config.toml
n_layer = 11
n_head = 7
rope_base = 500000.0
rope_fraction = 1.0
init = "uniform"
init_std_qkv = 0.0252
init_std_down = 0.00537
batch_tokens = 32768
MLP neurons of a small language model. Each row is named by its layer, matrix (down: output weights) and neuron, and shows model dimensions 240-367. Each number is 200 + 30 x the weight over its row's rms, rounded and kept within 0 to 999. A neuron's up and down rows have the sign that makes its largest values positive.
Before each neuron's rows, "raises" lists the tokens whose logits its output raises most directly, leaving later layers aside.

raises: "s", "s)", "s;", "s,", "s'"
L8.down444,200,183,151,212,158,201,173,242,171,171,196,203,206,194,188,135,229,217,242,168,216,203,200,149,247,156,188,215,213,241,194,201,193,230,162,229,164,281,136,191,200,228,207,163,187,262,164,226,200,135,221,175,223,203,166,244,181,194,216,193,208,210,196,198,226,237,213,214,180,210,202,142,206,142,206,132,200,212,199,164,199,205,186,231,138,156,219,179,183,157,248,169,207,179,226,231,218,148,177,244,184,231,172,161,177,220,187,231,212,202,206,209,241,172,196,202,215,230,169,221,186,209,183,145,233,176,200,213

raises: "ue,", "ued", "urd", "lav", "ue"
L8.down910,207,208,269,185,174,164,243,180,221,190,237,217,241,172,200,210,233,197,248,152,182,210,210,179,243,188,171,171,212,164,175,134,202,199,235,228,246,168,212,188,151,197,211,217,175,210,176,231,199,190,199,163,236,208,157,157,213,146,221,233,251,257,200,238,227,184,192,183,199,214,218,192,253,190,237,170,222,178,188,197,225,202,229,228,171,160,213,248,188,201,237,216,190,184,256,153,213,227,170,188,256,183,199,227,185,141,215,198,159,186,233,192,164,210,159,217,185,259,193,191,187,209,220,242,232,225,196,213

raises: "akes", "ake", "ets", "ows", "ake,"
L8.down1157,208,226,225,204,227,176,250,205,212,222,178,225,197,209,153,172,184,217,230,171,200,198,232,221,251,164,222,207,196,200,145,178,226,189,223,158,217,203,224,205,191,244,241,153,194,224,184,210,179,149,178,237,190,163,176,224,169,214,254,184,155,144,192,154,151,184,183,158,178,194,156,230,162,202,152,199,163,210,228,210,189,174,141,210,192,148,243,166,178,225,200,238,150,172,228,225,218,141,195,210,185,205,159,181,155,214,175,188,230,195,192,199,170,232,191,219,169,213,226,177,168,198,207,223,120,254,225,140

raises: " it", " they", " there", " he", " unless"
L6.down518,144,216,214,169,212,200,164,216,205,190,150,220,117,251,185,211,261,224,221,220,218,196,179,205,190,154,154,193,175,171,205,187,131,171,238,184,171,172,227,233,138,188,182,168,206,242,220,248,199,200,169,180,193,208,208,136,197,259,176,213,158,153,229,230,239,170,225,216,239,231,263,203,213,184,237,192,221,196,191,171,200,197,232,179,191,170,236,221,247,151,190,174,192,163,184,221,197,197,205,175,176,221,169,172,229,189,255,243,224,203,173,181,169,179,257,163,209,197,187,209,220,220,193,155,180,232,230,169

raises: "cc", "pp", "fter", "ilt", "ck"
L4.down710,241,216,254,180,194,188,183,222,204,213,206,209,207,203,204,204,191,253,153,201,203,168,161,218,197,234,211,159,146,192,238,193,266,196,247,162,220,220,182,253,203,214,206,209,199,233,175,198,179,229,195,166,159,234,220,207,180,169,245,227,206,154,114,182,234,170,175,223,181,216,142,170,157,185,190,175,223,139,194,150,192,199,250,195,222,189,173,199,213,212,149,154,268,237,203,196,169,179,169,256,166,208,152,230,217,204,188,148,192,216,185,226,223,188,209,267,212,238,217,157,235,215,186,208,157,162,190,190

raises: "I", "F", "FC", "MS", "IM"
L6.down838,179,170,235,253,225,206,224,227,179,190,179,230,136,210,213,207,217,171,219,217,170,209,210,195,206,134,159,189,184,171,252,264,202,200,193,174,170,226,227,186,172,201,182,182,235,174,208,148,216,197,266,231,208,232,221,144,221,225,182,142,174,222,209,190,224,215,196,203,197,258,248,196,192,185,175,220,253,192,204,219,248,131,172,243,196,206,189,195,172,178,184,199,196,187,167,210,172,202,206,220,160,223,184,151,164,177,223,183,198,240,252,285,184,186,155,179,216,182,155,196,195,196,223,173,223,236,155,196

raises: "ive,", "ival", "ted", "ive", "ives"
L8.down122,181,229,230,205,159,210,201,178,217,207,239,248,185,208,198,180,236,199,194,160,218,224,193,186,206,185,179,204,269,178,158,223,171,211,200,242,262,255,263,191,221,244,150,140,206,216,189,233,232,193,200,155,196,223,226,228,222,184,209,214,254,224,187,218,229,215,254,231,187,265,229,199,247,204,179,276,208,206,152,221,170,192,226,233,205,212,174,178,245,180,219,173,206,199,201,192,171,176,258,236,244,206,244,168,241,203,190,185,249,96,196,200,184,238,212,172,198,184,147,209,177,142,205,132,121,196,195,131

raises: "ber", "unt", "ison", "un", "fter"
L2.down66,180,200,171,215,234,204,263,190,184,213,181,147,196,188,214,186,152,202,196,205,215,175,188,246,214,188,144,138,208,198,214,174,197,216,265,181,225,180,205,139,193,244,164,218,179,222,191,194,231,206,268,240,187,237,211,341,165,195,202,204,168,181,159,214,168,158,161,231,217,200,209,206,226,185,230,213,241,230,169,197,201,164,206,208,246,204,185,210,151,215,224,187,193,208,175,240,228,172,212,265,244,205,233,208,190,211,209,194,193,144,179,210,204,141,201,263,141,208,105,157,216,174,268,216,189,195,129,209

raises: " include", " include:", " have", " are", " make"
L8.down385,228,278,215,211,215,191,216,232,173,196,263,213,176,170,206,210,221,199,167,226,221,176,231,223,196,225,194,194,218,201,162,226,181,216,195,185,241,194,209,212,213,157,195,225,172,222,248,188,193,251,160,255,209,195,192,185,178,200,242,200,126,213,191,126,202,210,207,202,262,194,182,160,227,194,200,231,276,229,184,215,170,159,192,228,198,244,148,206,184,182,197,210,229,200,245,218,210,173,220,236,222,211,208,195,168,145,203,223,203,193,224,268,174,239,148,243,232,211,242,218,199,179,224,207,195,251,228,174

raises: "\n", "This", " This", "When", "Over"
L2.down129,209,184,214,202,225,211,188,194,213,178,213,161,150,177,233,227,176,210,197,209,186,225,188,172,182,226,210,202,222,247,134,155,199,192,222,223,200,216,184,205,190,180,205,181,217,164,243,220,176,222,209,217,233,165,209,0,152,189,231,184,218,166,195,177,224,230,201,177,221,178,219,217,186,223,240,238,234,214,202,224,183,208,188,180,183,283,233,200,198,184,220,235,223,217,131,196,206,225,225,178,195,185,179,187,200,184,210,178,175,213,213,191,219,226,229,218,246,203,209,190,180,226,181,154,199,192,174,214

raises: "ly", "v", "vest", "m.", "s"
L8.down1044,196,253,177,235,158,169,176,170,194,175,191,195,192,175,188,234,245,198,178,186,236,208,204,227,192,176,99,158,235,168,212,160,164,171,191,169,160,180,155,193,182,218,222,207,220,205,215,185,221,207,171,214,209,239,168,214,200,167,223,202,176,254,211,193,228,172,197,241,151,191,150,135,191,190,194,149,163,183,218,192,191,246,200,125,187,199,145,240,234,212,193,145,222,190,191,208,273,185,206,189,203,211,176,204,223,211,248,212,138,172,224,205,195,239,231,190,172,243,166,178,258,190,181,207,213,151,145,209

raises: "ne", "n", "den", "da", "d"
L6.down203,170,189,175,219,177,216,154,230,236,237,207,193,172,173,175,245,203,171,172,199,149,158,214,203,199,217,196,133,219,194,219,204,200,206,208,211,156,157,190,249,202,170,193,137,151,129,202,174,244,196,250,152,200,183,166,196,248,214,182,258,169,223,178,200,214,183,180,197,195,204,185,181,230,211,179,211,239,166,204,179,223,169,146,168,227,214,224,197,236,201,235,150,238,179,240,227,195,212,154,155,183,236,206,214,219,216,205,267,162,192,205,209,177,229,173,252,241,244,192,197,201,228,172,178,219,171,181,203

raises: "es", "ater", "agan", "es,", "ight"
L4.down183,240,234,224,196,186,242,258,155,169,204,217,187,197,227,245,195,186,232,259,187,223,187,200,152,213,203,223,202,211,211,160,163,232,196,151,231,229,138,196,202,193,210,179,196,220,182,194,176,243,193,256,176,212,128,170,164,206,270,181,185,214,194,182,182,167,214,214,204,200,157,149,172,162,227,214,276,204,183,207,191,184,219,118,182,139,247,166,199,221,212,216,193,249,181,223,208,204,208,247,195,270,152,168,218,180,198,205,179,211,207,162,190,183,220,172,191,178,225,192,256,264,237,208,203,253,141,243,143

raises: "s,", "s;", "s.", "s)", "ar."
L2.down792,256,159,123,158,229,182,219,218,218,208,142,179,223,164,199,191,214,233,207,210,214,147,210,169,178,159,215,194,215,154,207,201,217,236,186,168,167,185,203,222,220,190,189,165,180,237,227,200,189,175,230,226,191,201,240,285,208,218,165,165,212,172,223,233,188,244,201,237,193,205,189,142,189,181,186,208,205,238,203,204,204,211,210,171,234,194,155,172,219,131,149,206,197,248,162,238,178,143,251,243,151,235,184,152,146,193,230,175,197,214,148,216,216,209,225,233,175,238,188,234,156,169,176,233,240,178,211,231

raises: "e:", "e", "e,", "e.", "ce"
L8.down504,195,276,217,194,193,222,150,171,299,171,208,230,174,197,222,226,159,197,206,187,192,184,171,208,234,184,168,193,248,236,197,184,195,252,209,236,164,214,210,219,215,186,165,173,166,179,221,201,219,200,183,154,247,195,179,178,224,199,237,144,125,199,186,177,222,269,152,236,189,164,183,150,211,204,174,224,245,183,198,205,227,238,181,166,189,194,238,262,210,230,190,144,216,241,224,220,208,199,198,248,193,200,218,234,231,180,216,251,113,185,186,211,227,201,224,224,242,254,152,219,176,206,208,239,260,169,220,214

raises: "o", "o's", "oe", "oz", "reat"
L8.down111,185,182,203,207,187,199,189,216,140,176,179,196,286,168,186,191,215,202,208,155,218,150,196,209,246,187,159,138,257,257,178,222,217,194,191,184,212,132,177,196,189,173,203,166,212,199,221,220,201,202,223,140,163,179,223,183,192,216,205,138,253,167,171,167,213,217,188,219,199,131,157,220,244,140,176,173,213,221,175,194,183,211,227,223,204,214,173,243,159,230,219,245,189,237,221,184,188,218,180,173,217,116,232,236,207,193,244,193,232,201,204,230,174,241,215,190,205,214,210,193,205,193,174,265,218,181,186,208

raises: "ights", "ives", "ive,", "ives.", "ly,"
L8.down68,215,190,146,229,163,246,139,208,174,201,210,240,206,210,152,187,223,214,209,258,159,185,208,181,174,219,188,175,232,174,164,171,198,202,193,206,236,195,166,218,193,238,175,135,191,150,204,197,228,249,155,174,175,259,200,225,206,224,141,165,214,218,192,212,237,244,228,155,142,222,198,212,207,213,183,202,173,239,121,237,227,205,169,178,210,226,188,188,255,176,197,214,142,170,218,189,196,174,230,208,165,230,164,197,233,260,214,217,236,231,201,209,209,184,200,257,165,215,184,181,216,196,167,263,169,251,241,175

raises: "ches", "che", "ched", "chester", "ber"
L8.down668,215,209,175,204,155,175,200,193,238,156,164,168,240,296,242,269,212,236,192,146,213,169,202,204,203,191,173,164,192,176,192,212,196,203,189,160,199,258,166,227,241,201,184,172,191,188,180,187,214,164,187,243,152,212,231,248,195,185,165,203,143,225,199,208,212,202,182,144,270,217,131,210,251,209,158,146,195,229,184,235,209,199,226,222,184,216,186,194,203,230,213,175,194,214,159,164,159,245,173,149,198,205,179,241,134,216,207,217,174,220,184,224,139,225,217,175,176,202,173,175,214,159,187,149,173,219,183,188

raises: "th,", "ress", "osition", "iction", "ract"
L8.down700,208,206,251,179,171,170,211,203,199,187,223,177,231,191,199,218,190,187,232,234,233,199,220,198,239,178,197,191,208,190,141,162,241,213,146,186,208,178,225,149,223,200,194,247,222,219,183,220,202,233,188,188,189,233,202,171,210,220,134,142,132,201,187,260,176,261,188,176,198,197,189,207,208,200,184,185,233,168,199,167,162,216,200,187,176,191,201,188,180,164,141,198,213,182,186,223,222,200,167,197,173,219,200,219,196,196,251,166,198,166,185,184,176,206,277,173,160,259,257,176,246,178,196,164,227,189,215,193

raises: "ning", "ne", "rd", "n", "ón"
L8.down204,206,252,196,210,240,161,98,207,244,213,194,233,150,221,247,188,242,208,179,247,215,220,148,195,177,167,181,176,193,194,202,154,190,196,224,231,182,137,187,233,268,198,239,195,196,175,168,168,213,180,259,233,205,167,206,207,223,223,235,220,176,187,176,174,193,210,290,211,223,223,228,185,229,193,217,206,235,198,168,147,241,190,153,219,213,183,199,173,184,181,221,231,229,214,211,195,258,171,199,171,192,212,187,189,224,225,195,168,164,179,251,126,188,190,172,248,232,223,154,152,172,243,139,225,213,194,157,166

raises: "21", "30", "31", "15", "53"
L8.down1152,205,202,161,217,228,215,203,177,119,222,173,199,207,231,201,172,251,224,214,190,162,209,190,193,222,229,191,202,218,198,204,187,181,229,252,214,199,222,162,222,214,220,185,197,238,247,233,258,230,268,192,220,166,227,194,222,181,204,159,180,193,187,163,223,183,241,236,260,221,201,148,229,184,233,174,201,235,154,267,175,199,211,210,122,251,251,167,221,180,166,198,196,179,188,180,171,184,249,168,143,147,160,241,233,196,170,232,167,205,252,178,220,276,254,192,217,205,154,188,217,264,124,192,198,189,200,262,168

raises: "her", "hen", "hes", "hens", "het"
L6.down1162,198,221,147,184,135,164,200,203,203,204,233,155,194,170,206,171,184,139,230,166,160,159,179,220,147,185,233,187,174,215,212,224,212,173,235,198,252,186,221,223,205,243,263,222,239,213,223,148,214,258,195,205,237,162,224,278,117,213,205,189,220,162,239,209,228,244,222,243,128,186,194,162,202,169,208,201,167,191,232,229,219,222,177,170,206,220,243,211,201,205,231,177,172,232,246,239,188,206,224,124,178,174,205,173,262,139,202,180,200,172,196,205,191,189,195,188,145,213,176,215,225,211,181,175,230,180,200,229

raises: "oir", "pr", "ited", "als", "iting"
L4.down1146,238,207,166,205,221,205,249,231,237,180,247,225,284,190,195,204,201,218,289,233,202,240,138,190,219,207,186,168,193,168,162,227,177,181,156,194,232,162,200,184,203,170,173,210,122,203,177,180,186,289,199,188,241,210,229,233,201,227,247,202,160,162,203,198,203,209,191,226,215,217,183,214,190,192,190,179,166,182,179,197,194,204,215,217,169,187,219,258,265,235,204,192,177,156,218,171,161,198,158,232,209,192,220,166,260,169,210,165,188,172,223,174,234,236,214,205,177,192,178,225,260,168,215,244,180,205,223,204

raises: "\n", "\n\n", " ", "Over", " Succeeded"
L8.down599,214,169,182,148,224,238,175,173,190,200,219,150,189,192,224,200,210,178,176,223,227,200,150,162,223,207,199,140,252,191,91,188,205,170,244,177,213,185,178,219,195,152,189,205,172,192,228,193,163,226,240,231,215,148,164,123,207,242,235,170,207,170,204,180,216,222,177,195,186,195,202,175,180,193,247,265,182,231,212,235,190,207,206,184,203,205,228,197,213,253,176,175,201,228,173,238,166,184,246,207,207,149,168,210,184,204,212,170,146,184,220,197,244,224,248,187,217,163,215,198,175,180,143,154,210,237,185,200

raises: "che", "-R", "-in", "je", "-O"
L8.down228,258,184,189,221,144,158,179,178,238,235,204,217,187,214,218,182,160,213,191,210,162,174,151,187,189,213,194,187,222,214,159,277,175,255,187,179,226,228,189,156,199,166,207,156,155,233,203,193,149,193,184,144,212,210,239,198,217,164,162,124,254,231,259,243,173,249,199,201,213,200,223,221,228,177,218,162,192,180,189,179,207,194,201,210,223,172,197,184,168,190,176,176,162,261,152,174,210,224,234,219,211,220,175,157,165,188,220,196,161,248,216,162,211,183,228,212,203,235,186,203,221,177,214,233,213,147,168,198

raises: " him", " him,", " him.", " their", "ost"
L6.down1061,185,181,150,225,217,188,257,199,223,243,188,199,244,222,198,167,160,252,177,149,194,137,174,185,202,200,227,223,183,235,172,196,208,236,188,201,194,236,229,187,226,215,217,124,230,218,204,170,215,220,239,255,176,232,234,236,242,247,174,228,226,172,207,175,149,175,183,227,186,215,235,232,225,218,196,205,228,175,265,193,194,213,199,190,188,181,212,194,168,227,212,247,188,165,229,227,211,220,200,249,165,190,194,158,187,206,194,251,187,175,165,186,207,220,221,242,200,202,161,214,217,182,200,214,161,206,159,189

raises: " these", " they", " he", " there", " of"
L6.down786,205,225,169,126,245,210,173,227,208,219,218,191,200,219,183,174,187,208,219,186,222,194,132,229,232,141,147,168,169,235,202,186,148,168,156,219,137,146,195,256,189,224,200,210,186,176,173,201,213,224,211,237,189,196,216,157,178,215,193,207,198,193,231,239,213,229,234,201,215,165,232,189,211,198,185,229,202,198,182,200,206,191,217,196,148,249,200,206,260,129,176,230,161,234,213,165,181,176,196,211,212,178,195,139,204,200,170,277,212,195,152,142,195,180,222,141,211,198,202,227,222,223,216,179,177,175,197,204

raises: " Mexican", " Brazilian", " Buenos", "és", " Colomb"
L6.down446,184,191,180,231,204,174,148,184,134,218,224,200,149,212,217,223,234,234,251,178,190,190,171,205,209,188,201,232,264,188,247,192,194,201,138,166,161,207,205,210,167,275,177,195,234,182,183,226,169,232,204,227,180,185,158,199,256,200,212,166,125,215,219,195,188,194,219,181,191,171,195,184,131,199,218,241,236,186,256,221,193,187,217,279,223,233,173,199,268,199,212,202,242,214,251,170,208,166,236,210,201,197,254,197,203,191,229,138,222,173,214,238,203,212,148,146,178,210,203,230,185,195,261,160,128,222,186,240

raises: "al", "al,", "al.", "als", "ale"
L8.down348,166,243,187,223,190,207,132,155,204,187,219,195,240,261,241,220,189,175,201,250,226,214,216,244,133,181,160,142,183,266,181,150,205,211,159,229,202,211,141,223,175,195,212,244,157,160,181,171,170,239,241,215,222,196,201,217,202,204,195,172,172,244,190,215,161,237,243,221,205,218,207,210,231,145,178,173,176,216,200,193,161,185,174,169,213,213,158,187,233,210,180,167,254,226,214,196,162,236,206,235,125,206,228,201,182,264,164,222,192,208,182,214,165,215,167,193,175,221,162,210,230,211,133,188,183,200,190,121

raises: "let", "tain", "ly,", "oll", "vil"
L8.down694,210,162,175,230,181,146,228,170,223,229,218,181,218,182,203,200,216,211,144,196,181,188,204,172,175,223,182,231,204,197,226,167,186,234,171,222,247,189,188,185,205,197,237,177,204,267,225,161,211,255,225,230,191,175,233,209,220,176,232,246,187,222,179,145,193,162,238,212,214,228,207,224,154,240,197,155,174,194,196,204,204,234,194,226,208,225,241,190,148,154,207,231,134,217,207,226,218,190,170,195,272,221,167,196,204,209,251,164,147,172,193,200,174,211,196,210,168,142,199,198,265,196,223,191,166,225,215,188

raises: "ches", "cha", "hen", "ch", "che"
L8.down312,230,200,206,148,141,183,213,228,189,160,200,214,269,204,195,195,244,168,239,124,171,166,187,207,213,198,220,224,228,198,243,211,217,220,247,228,206,252,186,205,166,181,201,202,161,246,236,203,154,153,166,219,133,240,146,195,207,186,160,217,167,161,197,197,142,183,206,158,244,157,191,190,222,205,204,209,203,135,153,221,208,216,205,127,240,142,200,198,160,215,191,178,169,210,185,179,241,227,248,217,196,162,175,187,189,223,229,165,268,155,211,220,138,197,180,212,192,158,192,203,217,199,228,227,204,182,227,252

raises: "on)", "oms", "ause", "ons", " possible"
L8.down263,230,227,211,173,171,233,183,229,220,198,175,192,138,177,159,218,143,232,130,196,202,150,206,249,176,221,177,225,151,209,198,209,208,219,183,173,170,183,167,273,121,224,189,155,272,177,237,158,204,167,195,188,182,167,167,225,249,165,215,241,243,165,212,221,167,222,233,191,184,232,245,190,252,201,151,195,174,201,208,188,255,143,221,143,150,200,216,182,146,149,167,239,223,183,229,138,166,214,235,205,206,245,214,186,163,149,183,246,172,208,210,210,165,196,179,211,194,170,236,219,197,221,224,214,190,206,142,225

raises: "ura", "iya", "i-", "i)", "oon"
L8.down434,177,226,188,130,221,179,180,238,163,213,169,219,227,115,196,175,177,227,214,217,259,183,193,213,204,190,248,176,186,214,193,198,199,145,202,215,179,186,147,184,165,180,216,198,209,205,202,163,186,169,206,249,179,230,150,257,128,200,185,160,243,165,217,179,154,183,263,212,181,204,208,189,169,143,164,173,114,215,226,232,243,199,217,210,230,231,232,217,224,198,223,192,227,176,252,288,166,212,208,192,232,176,204,169,233,203,200,186,162,190,184,215,181,215,199,189,167,194,125,232,188,205,193,204,161,182,234,195

raises: " him.", " them", " them,", " them.", " him,"
L8.down537,212,159,232,198,239,222,247,196,143,194,145,174,212,194,260,211,190,167,231,155,206,195,239,163,202,168,252,252,181,172,208,213,218,202,139,201,185,209,223,230,164,196,190,134,195,215,139,186,232,186,203,208,173,245,181,191,182,228,194,193,186,200,187,146,189,205,190,255,188,102,188,218,269,158,197,172,194,223,216,194,245,219,219,232,176,181,221,229,233,236,216,199,206,167,161,143,237,218,167,267,224,207,212,215,201,145,200,163,220,179,162,148,197,187,213,208,116,193,138,177,149,210,160,224,163,209,183,183

raises: "ez", "e,", "ese", "e.", "eh"
L8.down403,131,215,196,244,176,174,217,213,183,213,191,241,190,230,203,207,214,201,230,214,213,198,154,262,199,207,254,169,152,242,182,191,155,146,182,191,136,180,190,177,209,180,228,181,237,136,243,210,210,216,197,194,152,136,191,245,198,250,206,198,212,162,185,181,203,183,190,235,235,172,237,170,217,134,152,164,231,196,244,199,182,206,228,250,170,180,188,260,202,166,184,176,169,208,172,207,209,181,208,213,204,216,207,224,220,231,229,170,181,155,197,227,218,212,215,215,190,242,152,190,178,193,228,223,243,156,244,203

raises: "rol", "rov", "ro", "rian", "roll"
L8.down584,211,203,182,224,228,214,120,220,198,192,183,143,130,236,208,208,225,217,221,151,156,222,178,227,165,167,228,166,168,203,181,161,166,213,241,214,129,199,208,203,210,206,204,224,194,167,189,209,229,235,210,187,227,200,215,241,182,185,259,215,158,228,146,176,205,239,175,221,165,206,196,205,185,219,231,207,211,230,189,191,216,229,228,201,183,160,145,189,225,192,148,145,209,212,211,158,219,253,190,171,175,192,217,188,159,210,230,237,169,217,219,124,202,208,188,148,224,241,192,190,206,234,226,175,237,171,214,176

raises: "weet", "her", "el", "hed", "auc"
L6.down440,200,201,193,266,140,184,250,188,183,248,195,168,226,190,141,243,209,181,205,233,202,182,294,214,243,216,229,171,177,248,146,230,181,194,178,247,151,151,240,184,208,231,153,226,153,192,217,205,211,193,193,219,205,169,215,245,207,176,190,257,200,153,231,204,158,204,219,205,203,222,161,177,198,211,226,202,189,187,154,191,241,139,204,202,223,211,180,218,175,197,205,182,196,234,197,170,204,226,172,209,228,274,172,208,179,263,178,219,157,204,225,140,190,187,208,190,170,183,224,228,235,135,194,202,208,157,158,153

raises: "\n", " However,", " Although", " Other", " Their"
L8.down1118,218,202,231,170,167,188,213,219,211,222,226,199,91,187,191,172,193,207,197,202,201,203,194,183,218,219,218,200,240,190,237,180,135,224,209,223,206,170,209,226,161,176,198,206,211,209,229,187,218,163,219,232,181,206,169,229,201,206,192,181,225,158,220,176,211,215,206,140,181,168,178,190,199,201,344,249,191,213,201,207,182,183,188,206,195,214,194,220,211,195,220,203,183,213,193,218,173,220,190,212,188,201,234,196,219,218,207,174,217,182,204,190,223,201,244,220,181,182,204,206,200,183,206,178,176,213,159,197

raises: "aly", "ort", "iller", "ines", "alam"
L8.down586,203,204,197,176,240,178,201,189,219,184,246,260,210,161,250,173,196,182,213,286,160,256,179,207,219,156,201,221,220,175,134,218,204,213,167,190,220,196,148,239,226,164,188,176,202,178,211,199,156,206,176,260,253,167,183,187,195,186,205,161,184,195,269,184,179,246,224,197,252,251,219,233,187,250,175,196,165,235,238,192,219,196,162,205,246,201,193,199,191,162,199,216,213,204,160,148,187,228,220,216,159,228,175,225,214,208,176,191,165,227,196,251,183,222,183,183,229,221,137,226,162,237,178,219,233,212,199,185

raises: "be", " include:", " have", "onna", "hem"
L6.down24,221,238,205,230,138,212,193,171,190,149,213,134,167,183,226,230,214,219,164,218,198,171,174,235,237,167,210,241,196,198,193,227,187,173,163,169,198,220,161,222,194,144,220,201,208,189,179,168,200,237,181,239,180,166,202,258,173,131,214,192,176,229,217,218,163,258,181,182,242,217,192,179,230,227,210,204,213,216,173,151,241,215,186,204,202,229,199,171,134,192,223,231,200,229,180,223,197,232,211,243,226,195,192,135,152,154,140,221,229,197,210,195,163,185,166,225,207,268,260,219,228,180,191,165,184,215,177,188

raises: "S", "54", "52", "51", "20"
L4.down1032,190,168,209,163,227,223,237,180,238,188,169,127,199,216,232,218,227,178,237,206,227,260,202,167,216,163,203,153,232,196,183,189,186,190,263,162,164,190,175,231,276,262,225,229,221,227,209,199,183,234,195,206,179,186,215,200,239,141,82,175,225,192,181,246,198,141,190,226,225,227,166,212,215,200,194,169,217,151,194,224,186,172,190,191,162,240,219,194,171,197,180,224,203,208,139,215,196,231,166,173,207,213,206,193,173,184,213,165,202,252,158,164,255,167,177,211,242,190,204,203,240,161,233,201,219,294,177,223

raises: " area,", " area.", " area", " east", " north"
L8.down500,184,194,188,193,161,236,194,216,158,164,202,147,241,208,148,233,182,208,200,190,192,219,227,245,197,182,225,179,182,234,190,179,195,182,267,194,230,198,170,211,173,191,228,209,196,262,199,210,170,262,148,226,209,214,182,215,161,178,151,192,190,247,157,236,185,161,239,209,166,208,176,224,232,251,164,214,204,230,280,206,179,242,152,192,215,209,200,241,205,157,191,167,219,166,183,165,215,192,228,188,152,179,201,232,223,166,201,241,191,250,214,196,231,154,209,157,209,232,185,183,170,203,190,161,223,197,235,216

raises: " entry", "oration", "pped", "ing\"", " column"
L8.down490,193,143,174,215,178,192,132,200,204,134,230,187,187,204,210,259,183,209,165,163,238,186,232,217,227,229,185,230,264,219,201,161,179,192,196,223,171,113,216,196,216,207,201,227,174,238,241,232,189,146,193,215,253,185,248,211,171,208,230,237,146,197,194,227,279,243,217,221,194,203,151,222,229,217,246,222,190,206,224,236,152,188,163,238,163,171,170,177,172,245,170,215,198,239,192,165,218,229,234,131,210,180,213,251,193,179,131,185,209,169,218,243,265,196,226,167,166,282,171,221,150,187,240,223,234,203,189,209

raises: "ors", "ests", "ore", "est,", "out"
L8.down786,222,185,174,182,203,241,186,167,202,212,188,202,252,164,193,193,231,260,214,187,175,268,224,187,207,128,176,195,183,218,196,261,213,168,186,205,251,185,213,182,180,227,152,210,183,147,230,201,200,204,246,157,199,240,225,246,228,130,205,200,211,205,177,164,199,256,183,244,192,241,168,217,182,201,171,205,174,185,157,231,192,180,261,184,220,233,217,186,253,201,261,192,229,140,173,191,216,238,224,174,219,251,205,153,259,248,186,243,207,173,211,200,124,199,192,234,193,192,180,157,201,215,264,223,189,185,237,209

raises: "rated", "air", "r", "irst", "ar"
L8.down475,173,140,193,195,193,172,212,180,167,203,190,178,202,242,197,223,183,215,221,166,163,219,241,223,218,218,222,188,192,172,206,177,193,217,187,187,181,153,250,153,199,244,244,204,181,249,197,185,210,201,175,238,255,209,219,230,198,226,189,194,206,165,226,149,233,150,162,165,196,253,192,152,208,208,209,246,198,225,169,202,195,224,163,194,133,113,208,183,186,233,206,193,207,160,204,249,235,236,179,210,209,217,208,192,194,152,223,197,206,154,215,167,181,205,234,195,175,200,182,171,212,173,215,167,187,196,163,152

raises: "ality", "al", "ally", "als", "al."
L8.down1160,223,210,265,203,198,222,172,206,199,155,248,224,213,221,211,249,165,268,178,196,133,170,237,240,192,191,194,184,217,177,163,191,174,159,189,140,150,140,195,185,198,144,166,214,182,180,143,191,204,207,155,228,213,195,144,174,162,200,289,181,258,190,180,232,218,138,177,250,206,177,218,221,216,192,202,191,175,222,205,215,143,224,252,146,203,187,185,225,115,228,202,198,212,226,246,202,149,229,189,267,182,212,176,159,193,201,163,207,205,223,199,164,165,270,148,176,218,180,226,226,223,217,135,209,211,208,220,166

raises: "ions", "ion,", "ional", "ion.", " SW"
L2.down197,179,127,228,158,163,170,199,212,191,229,218,177,222,229,230,121,208,204,250,201,196,232,189,212,207,208,133,183,150,206,225,125,155,170,177,149,212,233,197,251,200,167,223,220,198,199,190,207,186,223,178,185,207,183,138,190,178,178,199,232,183,228,215,266,190,183,192,212,155,176,168,248,239,175,198,214,264,180,190,233,122,195,209,200,200,218,183,209,183,112,180,235,206,219,214,251,166,208,167,176,222,199,194,204,190,242,241,162,169,216,222,228,189,189,206,167,208,165,231,162,149,192,176,149,153,215,190,240